config.toml
num_hidden_layers = 10
hidden_size = 192
num_attention_heads = 3
num_key_value_heads = 3
head_dim = 64
intermediate_size = 768
vocab_size = 8192
hidden_act = "tanh_gelu"
norm = "layernorm"
norm_place = "pre"
norm_eps = 1e-05
positions = "rope"
rope_theta = 3030.0
rope_fraction = 0.5
qk_norm = true
attn_scale = 0.125
bias = "none"
tie_word_embeddings = false
parallel_block = true
init = "normal"
init_std_qkv = 0.0361
init_std_o = 0.0361
init_std_up = 0.0361
init_std_down = 0.0
optimizer = "muon_variant"
learning_rate = 0.00282
lr_mult_o = 4.0
lr_mult_down = 3.0
beta1 = 0.9
lr_head = 0.0117
max_grad_norm = 1.0
warmup_steps = 29
schedule = "wsd"
decay_fraction = 0.684
decay_shape = "exp"
final_lr_fraction = 0.0
batch_tokens = 32768
max_seq_len = 512
doc_mask = true
z_loss = 1e-05
train_tokens = 125000000
max_steps = 3815
dataset = "wikipedia_en"
MLP neurons of a small language model. Each row is named by its layer, matrix (up: input weights) and neuron, and shows model dimensions 80-175. Each number is 200 + 20 x the weight over its row's rms, rounded and kept within 0 to 999.
After each neuron's rows, "fires in" lists the words (lower case) most often at its 100 highest values on Wikipedia text that the model never trained on.

L2.up455,205,242,218,226,198,224,186,223,208,189,206,244,195,193,206,185,222,188,213,213,215,197,230,198,193,209,158,201,188,148,198,198,213,214,185,192,248,202,207,195,185,178,209,160,190,220,212,209,176,199,183,236,231,202,214,214,193,193,225,199,195,205,202,228,192,203,174,168,182,212,221,195,178,193,235,219,211,191,201,202,168,238,227,167,264,207,191,183,215,193,183,188,209,187,180,219
fires in: "to", "may", "will", "would", "must", "allows"

L2.up711,199,183,196,201,193,215,210,135,209,164,204,196,224,173,189,181,197,175,224,193,208,193,189,192,167,189,158,201,220,179,212,238,211,188,192,206,181,207,185,168,194,173,257,232,178,222,211,203,174,209,185,223,228,211,192,216,223,218,168,209,220,185,187,204,198,230,225,207,213,183,172,180,211,200,227,209,224,179,195,191,185,195,215,197,244,196,204,211,171,204,168,196,160,204,191,192
fires in: "of", "listing", "to", "chikkadevaraja"

L5.up291,247,208,192,196,232,218,161,186,198,208,150,171,190,204,237,227,214,224,222,185,202,229,218,203,178,234,200,205,184,210,174,209,228,224,172,195,187,190,219,180,212,194,220,216,197,219,161,187,218,165,230,210,190,181,199,226,190,216,179,191,199,226,194,234,201,198,210,191,227,210,194,217,194,204,200,201,205,174,195,203,238,196,208,192,212,204,196,199,207,203,188,211,184,183,199,199
fires in: "to", "would", "also"

L5.up31,186,191,219,213,208,162,196,206,210,210,170,180,187,201,217,211,157,227,227,192,165,199,199,194,211,203,223,229,201,223,194,186,188,176,229,168,216,223,178,206,194,186,217,175,216,189,219,208,218,179,193,203,201,221,186,223,163,200,203,215,201,179,220,179,213,216,190,232,211,217,206,206,201,203,158,221,182,193,199,214,180,220,198,176,197,209,199,235,170,205,175,216,182,217,234,220
fires in: "during", "when", "then", "at"

L2.up290,181,218,202,220,171,214,236,161,196,232,197,176,181,215,191,206,212,201,211,190,198,211,209,213,184,247,200,197,209,230,188,165,245,218,222,184,213,183,163,214,183,226,211,203,171,183,179,195,170,184,228,218,208,190,170,183,175,191,221,219,231,202,195,192,209,215,213,190,250,177,207,173,163,184,191,180,147,188,179,184,214,194,222,174,238,222,201,194,172,210,205,186,227,206,166,195
fires in: "during", "of", "following", "especially", "just", "particularly"

L6.up494,186,212,209,191,246,233,201,184,213,210,193,218,192,229,182,187,212,253,198,216,220,202,164,211,152,205,170,170,186,186,196,171,189,203,187,198,221,188,202,156,209,194,176,135,192,207,192,179,184,218,182,212,195,195,206,211,220,187,187,172,218,203,199,209,208,226,185,186,211,182,229,199,189,213,203,182,195,176,152,193,222,190,181,210,207,194,194,211,235,165,235,202,182,200,194,217
fires in: "on", "in", "of", "from", "made"

L6.up487,171,197,195,200,205,187,189,191,219,190,209,219,164,168,210,195,216,177,190,224,224,207,208,193,194,199,196,211,175,185,184,186,212,183,204,193,227,193,198,169,223,188,151,215,192,219,179,177,186,202,189,173,223,229,199,210,170,177,211,213,178,234,204,225,189,226,196,182,209,213,232,213,200,191,179,192,209,188,207,206,228,183,192,209,200,207,183,202,234,206,203,207,237,221,236,166
fires in: "of", "groen", "leseurre", "a", "angeles", "the"

L2.up59,174,213,225,247,247,195,228,246,187,191,187,184,157,178,211,211,229,215,204,225,208,199,210,197,195,196,212,217,196,172,174,228,237,238,161,197,183,229,227,219,172,187,159,205,202,213,179,181,205,233,215,186,191,196,213,206,179,174,202,166,191,241,200,206,199,204,229,191,207,206,184,203,166,187,157,194,200,195,191,219,196,194,194,165,192,174,237,206,240,188,205,186,188,215,183,198
fires in: "one", "9", "8", "91", "94", "long"

L5.up366,199,162,187,225,187,163,230,169,227,205,175,207,201,196,201,230,185,191,199,194,231,205,232,234,202,207,208,220,151,190,145,192,216,175,211,211,225,237,210,181,181,186,209,165,198,221,195,241,210,165,217,196,208,189,223,212,208,232,190,199,217,213,199,200,214,246,180,186,215,199,201,209,219,225,201,205,200,181,222,188,205,165,217,223,187,200,209,196,202,163,175,199,221,201,189,213
fires in: "the", "in"

L2.up670,192,201,226,220,189,187,210,203,190,231,200,206,168,172,207,212,199,199,188,176,178,194,229,196,213,203,231,195,202,208,175,206,228,223,232,198,174,193,193,185,187,191,198,209,194,219,185,195,155,171,218,170,192,168,175,201,199,201,216,162,199,185,210,192,227,229,239,188,218,192,199,190,219,231,218,200,186,215,210,210,193,214,202,202,227,185,230,216,186,209,223,165,197,216,190,226
fires in: "when", "then", "while", "if", "since", "later"

L2.up592,176,197,196,175,168,198,243,172,192,218,198,204,182,238,175,198,201,172,194,223,175,221,197,173,212,217,182,174,243,188,212,180,181,186,208,178,204,184,166,207,229,195,203,191,184,187,204,194,222,220,205,203,201,176,189,198,174,176,181,195,173,198,198,200,209,199,218,198,192,181,179,223,168,197,184,206,226,173,212,219,166,197,227,201,207,200,215,177,155,250,193,213,211,204,183,181
fires in: "of", "2010", "by", "following"

L5.up697,215,196,227,186,185,219,218,197,168,231,186,197,222,199,190,198,173,229,187,194,232,194,218,237,181,222,187,158,221,202,229,204,189,205,221,208,177,180,201,165,182,226,216,174,206,207,194,170,195,192,211,196,206,175,220,221,190,221,204,193,174,194,210,187,204,206,183,172,249,222,185,251,193,199,208,210,191,221,201,214,191,193,190,208,183,163,235,197,169,202,204,203,201,202,207,205
fires in: "also", "however", "of", "from"

L6.up501,204,169,196,221,166,213,223,198,170,177,217,182,225,198,187,214,223,161,209,151,193,190,199,190,204,230,228,233,175,224,207,230,224,208,217,172,219,197,229,220,229,212,207,176,205,215,198,242,191,215,170,211,179,234,212,160,199,195,187,191,217,204,234,221,221,210,188,196,206,201,187,193,213,200,244,214,170,169,150,255,186,212,210,205,207,197,194,205,212,165,177,219,217,201,218,221
fires in: "on", "for", "at", "of", "in", "from"

L2.up428,170,177,182,195,193,220,212,219,214,189,184,201,177,180,224,231,201,173,168,217,190,229,182,177,176,189,205,197,231,207,226,201,199,197,195,210,220,190,170,235,213,240,230,173,199,230,169,206,219,230,229,243,233,239,200,185,234,207,209,186,181,166,197,195,196,201,213,185,223,218,222,195,170,210,182,222,229,217,185,188,196,201,219,184,208,203,204,193,181,191,183,206,203,215,201,189
fires in: "of", "to", "by"

L5.up577,228,210,202,225,223,203,199,181,188,182,204,215,211,192,202,192,176,233,213,201,215,173,197,185,233,234,216,191,181,167,182,219,194,219,191,160,192,214,200,210,192,212,216,170,220,207,208,214,228,174,191,196,195,231,163,188,176,221,210,192,233,167,213,214,170,229,182,198,203,185,202,227,197,222,206,193,181,188,208,182,188,230,235,231,190,197,222,240,208,183,195,222,194,216,160,185
fires in: "to", "miguel", "johansen", "not", "ll"

L2.up387,179,200,207,214,207,207,209,212,209,203,144,223,192,195,179,197,181,178,200,188,216,204,149,200,176,203,219,216,200,210,239,239,186,180,213,195,190,186,207,206,185,212,182,184,176,181,187,230,187,189,206,213,176,173,175,198,209,190,203,205,184,203,158,200,171,229,176,177,180,219,202,179,192,205,191,204,212,188,202,211,174,189,245,218,205,167,145,195,194,161,238,222,228,208,195,183
fires in: "august", "december", "july", "2004"

L5.up449,203,188,244,207,227,205,157,204,220,236,171,200,203,159,195,222,156,199,202,191,239,160,204,199,203,233,229,173,205,192,186,186,173,229,180,196,190,189,173,203,223,193,176,198,220,194,194,180,196,154,180,213,190,220,209,168,219,208,199,164,198,178,197,197,212,207,197,221,222,184,235,232,186,164,188,199,224,170,205,191,177,184,185,180,200,211,241,193,188,195,171,215,226,211,184,190
fires in: "of", "to", "the", "an", "a", "particularly"

L2.up92,192,202,223,204,188,213,201,190,202,221,188,173,178,221,186,237,168,203,184,205,225,232,214,211,231,204,178,198,182,212,182,203,195,241,165,202,236,183,222,200,185,200,196,176,229,194,172,187,199,192,242,227,189,161,206,190,208,210,181,183,208,194,212,216,218,174,200,195,204,193,198,192,173,196,188,159,208,198,207,224,201,212,205,205,260,187,215,203,197,188,233,230,216,203,196,210
fires in: "9", "august", "september", "year", "8", "december"

L2.up35,245,221,217,211,211,226,170,244,231,177,185,208,197,170,182,177,230,199,183,197,170,168,240,236,223,175,200,182,203,195,198,228,225,217,192,180,179,230,212,223,190,193,187,198,208,227,173,214,203,205,194,190,231,192,191,229,208,189,223,205,204,180,170,218,207,199,199,207,186,204,205,217,217,240,212,208,196,189,228,230,215,208,200,176,247,183,201,181,182,191,154,192,178,200,198,198
fires in: "to", "would"

L6.up398,175,194,198,176,215,183,225,164,203,215,169,199,233,213,196,234,201,209,220,252,190,197,221,177,191,221,187,228,198,185,170,174,166,197,228,190,210,216,182,197,192,197,178,167,191,201,215,206,212,177,224,192,198,199,199,168,228,217,171,184,211,216,216,213,222,218,171,181,220,182,181,219,193,206,221,213,184,175,202,167,173,227,205,217,191,191,198,185,173,221,205,190,229,203,225,203
fires in: "it", "he", "band", "team"

L5.up520,182,220,176,199,232,212,217,203,189,192,164,209,217,228,172,198,184,172,226,218,215,203,232,152,192,189,210,232,205,231,203,217,204,199,238,190,193,192,219,234,208,189,236,222,169,213,190,204,201,225,201,183,225,200,196,162,210,195,230,145,220,187,190,228,246,166,186,209,222,195,199,222,208,213,235,186,189,191,206,211,226,203,207,202,207,203,207,191,210,156,205,197,237,205,197,209
fires in: "he", "his"

L2.up118,182,197,163,215,181,214,226,189,202,183,223,199,190,212,196,204,195,219,207,189,195,192,148,180,182,181,220,178,228,207,224,217,185,176,205,183,237,201,194,208,249,196,199,216,179,220,224,232,169,206,159,171,205,195,158,187,210,180,170,196,210,219,169,195,211,200,171,181,223,217,196,194,211,208,240,195,186,203,198,202,172,184,202,218,197,234,188,209,183,216,205,216,212,218,239,194
fires in: "of", "many"

L2.up765,221,186,201,183,164,174,168,159,172,165,196,215,175,217,189,171,221,196,174,195,179,192,227,192,201,221,227,215,181,205,181,149,247,181,228,192,214,233,215,233,202,225,188,221,230,200,175,204,221,187,224,212,210,205,201,203,204,205,186,203,152,198,210,210,194,212,219,178,171,205,180,176,267,203,204,206,204,177,229,216,219,181,177,196,174,201,173,212,200,186,217,210,188,199,198,160
fires in: "as", "to"

L5.up236,203,179,159,188,163,206,172,192,197,209,184,206,180,182,197,220,222,196,196,238,204,243,180,204,193,200,228,231,198,155,212,218,219,210,173,226,223,169,208,186,178,194,180,197,206,180,193,209,191,220,200,179,183,226,201,250,212,162,206,156,192,205,240,211,194,190,202,199,201,176,213,208,210,216,187,224,196,193,202,196,210,201,215,197,201,184,224,193,215,226,192,179,181,214,197,209
fires in: "1", "100", "91", "94", "15", "0"

L5.up170,194,203,208,197,224,211,198,187,193,168,205,213,224,235,207,210,189,192,226,202,210,204,216,196,210,205,196,235,185,242,164,205,148,210,179,227,195,209,178,180,171,174,216,213,194,232,196,179,177,166,208,203,214,182,243,168,201,159,196,177,217,194,228,202,227,207,208,209,222,204,179,215,189,184,172,203,172,209,197,179,212,192,198,195,214,207,235,199,185,218,187,209,199,167,181,225
fires in: "the", "to", "many", "and", "which"

L5.up402,193,210,170,172,184,215,217,240,188,194,226,193,200,220,189,208,205,208,168,191,205,188,198,214,197,203,211,263,218,210,177,201,196,179,225,219,210,203,191,185,208,211,215,154,214,187,226,198,191,223,202,137,221,185,220,199,211,193,210,205,213,179,233,216,175,226,178,201,226,217,205,195,205,194,214,175,208,225,202,229,224,173,192,225,160,171,198,194,217,216,210,168,188,230,218,253
fires in: "in", "on", "of", "degree", "from"

L6.up133,201,203,217,219,190,185,190,189,184,197,175,193,180,203,173,172,206,198,205,200,231,186,197,172,172,223,209,159,218,209,161,238,231,213,190,198,215,196,200,190,202,223,226,184,237,228,205,216,197,162,235,224,189,213,190,209,191,205,182,175,209,196,228,213,180,188,216,188,177,191,255,216,205,189,201,226,215,195,169,203,197,216,191,221,181,207,168,207,197,205,181,243,180,206,210,191
fires in: "to", "also", "not"

L2.up679,188,217,229,241,221,212,186,180,187,198,226,198,188,194,215,214,184,176,196,210,227,201,177,184,215,220,195,221,165,181,243,195,169,213,159,195,157,218,244,175,210,199,203,210,170,204,183,199,207,198,219,214,194,220,186,167,186,179,174,193,183,218,195,209,213,233,184,196,192,194,215,176,206,193,219,199,219,204,186,212,221,198,202,193,228,170,166,233,185,188,179,218,207,210,203,216
fires in: "part", "august", "december", "july", "november", "working"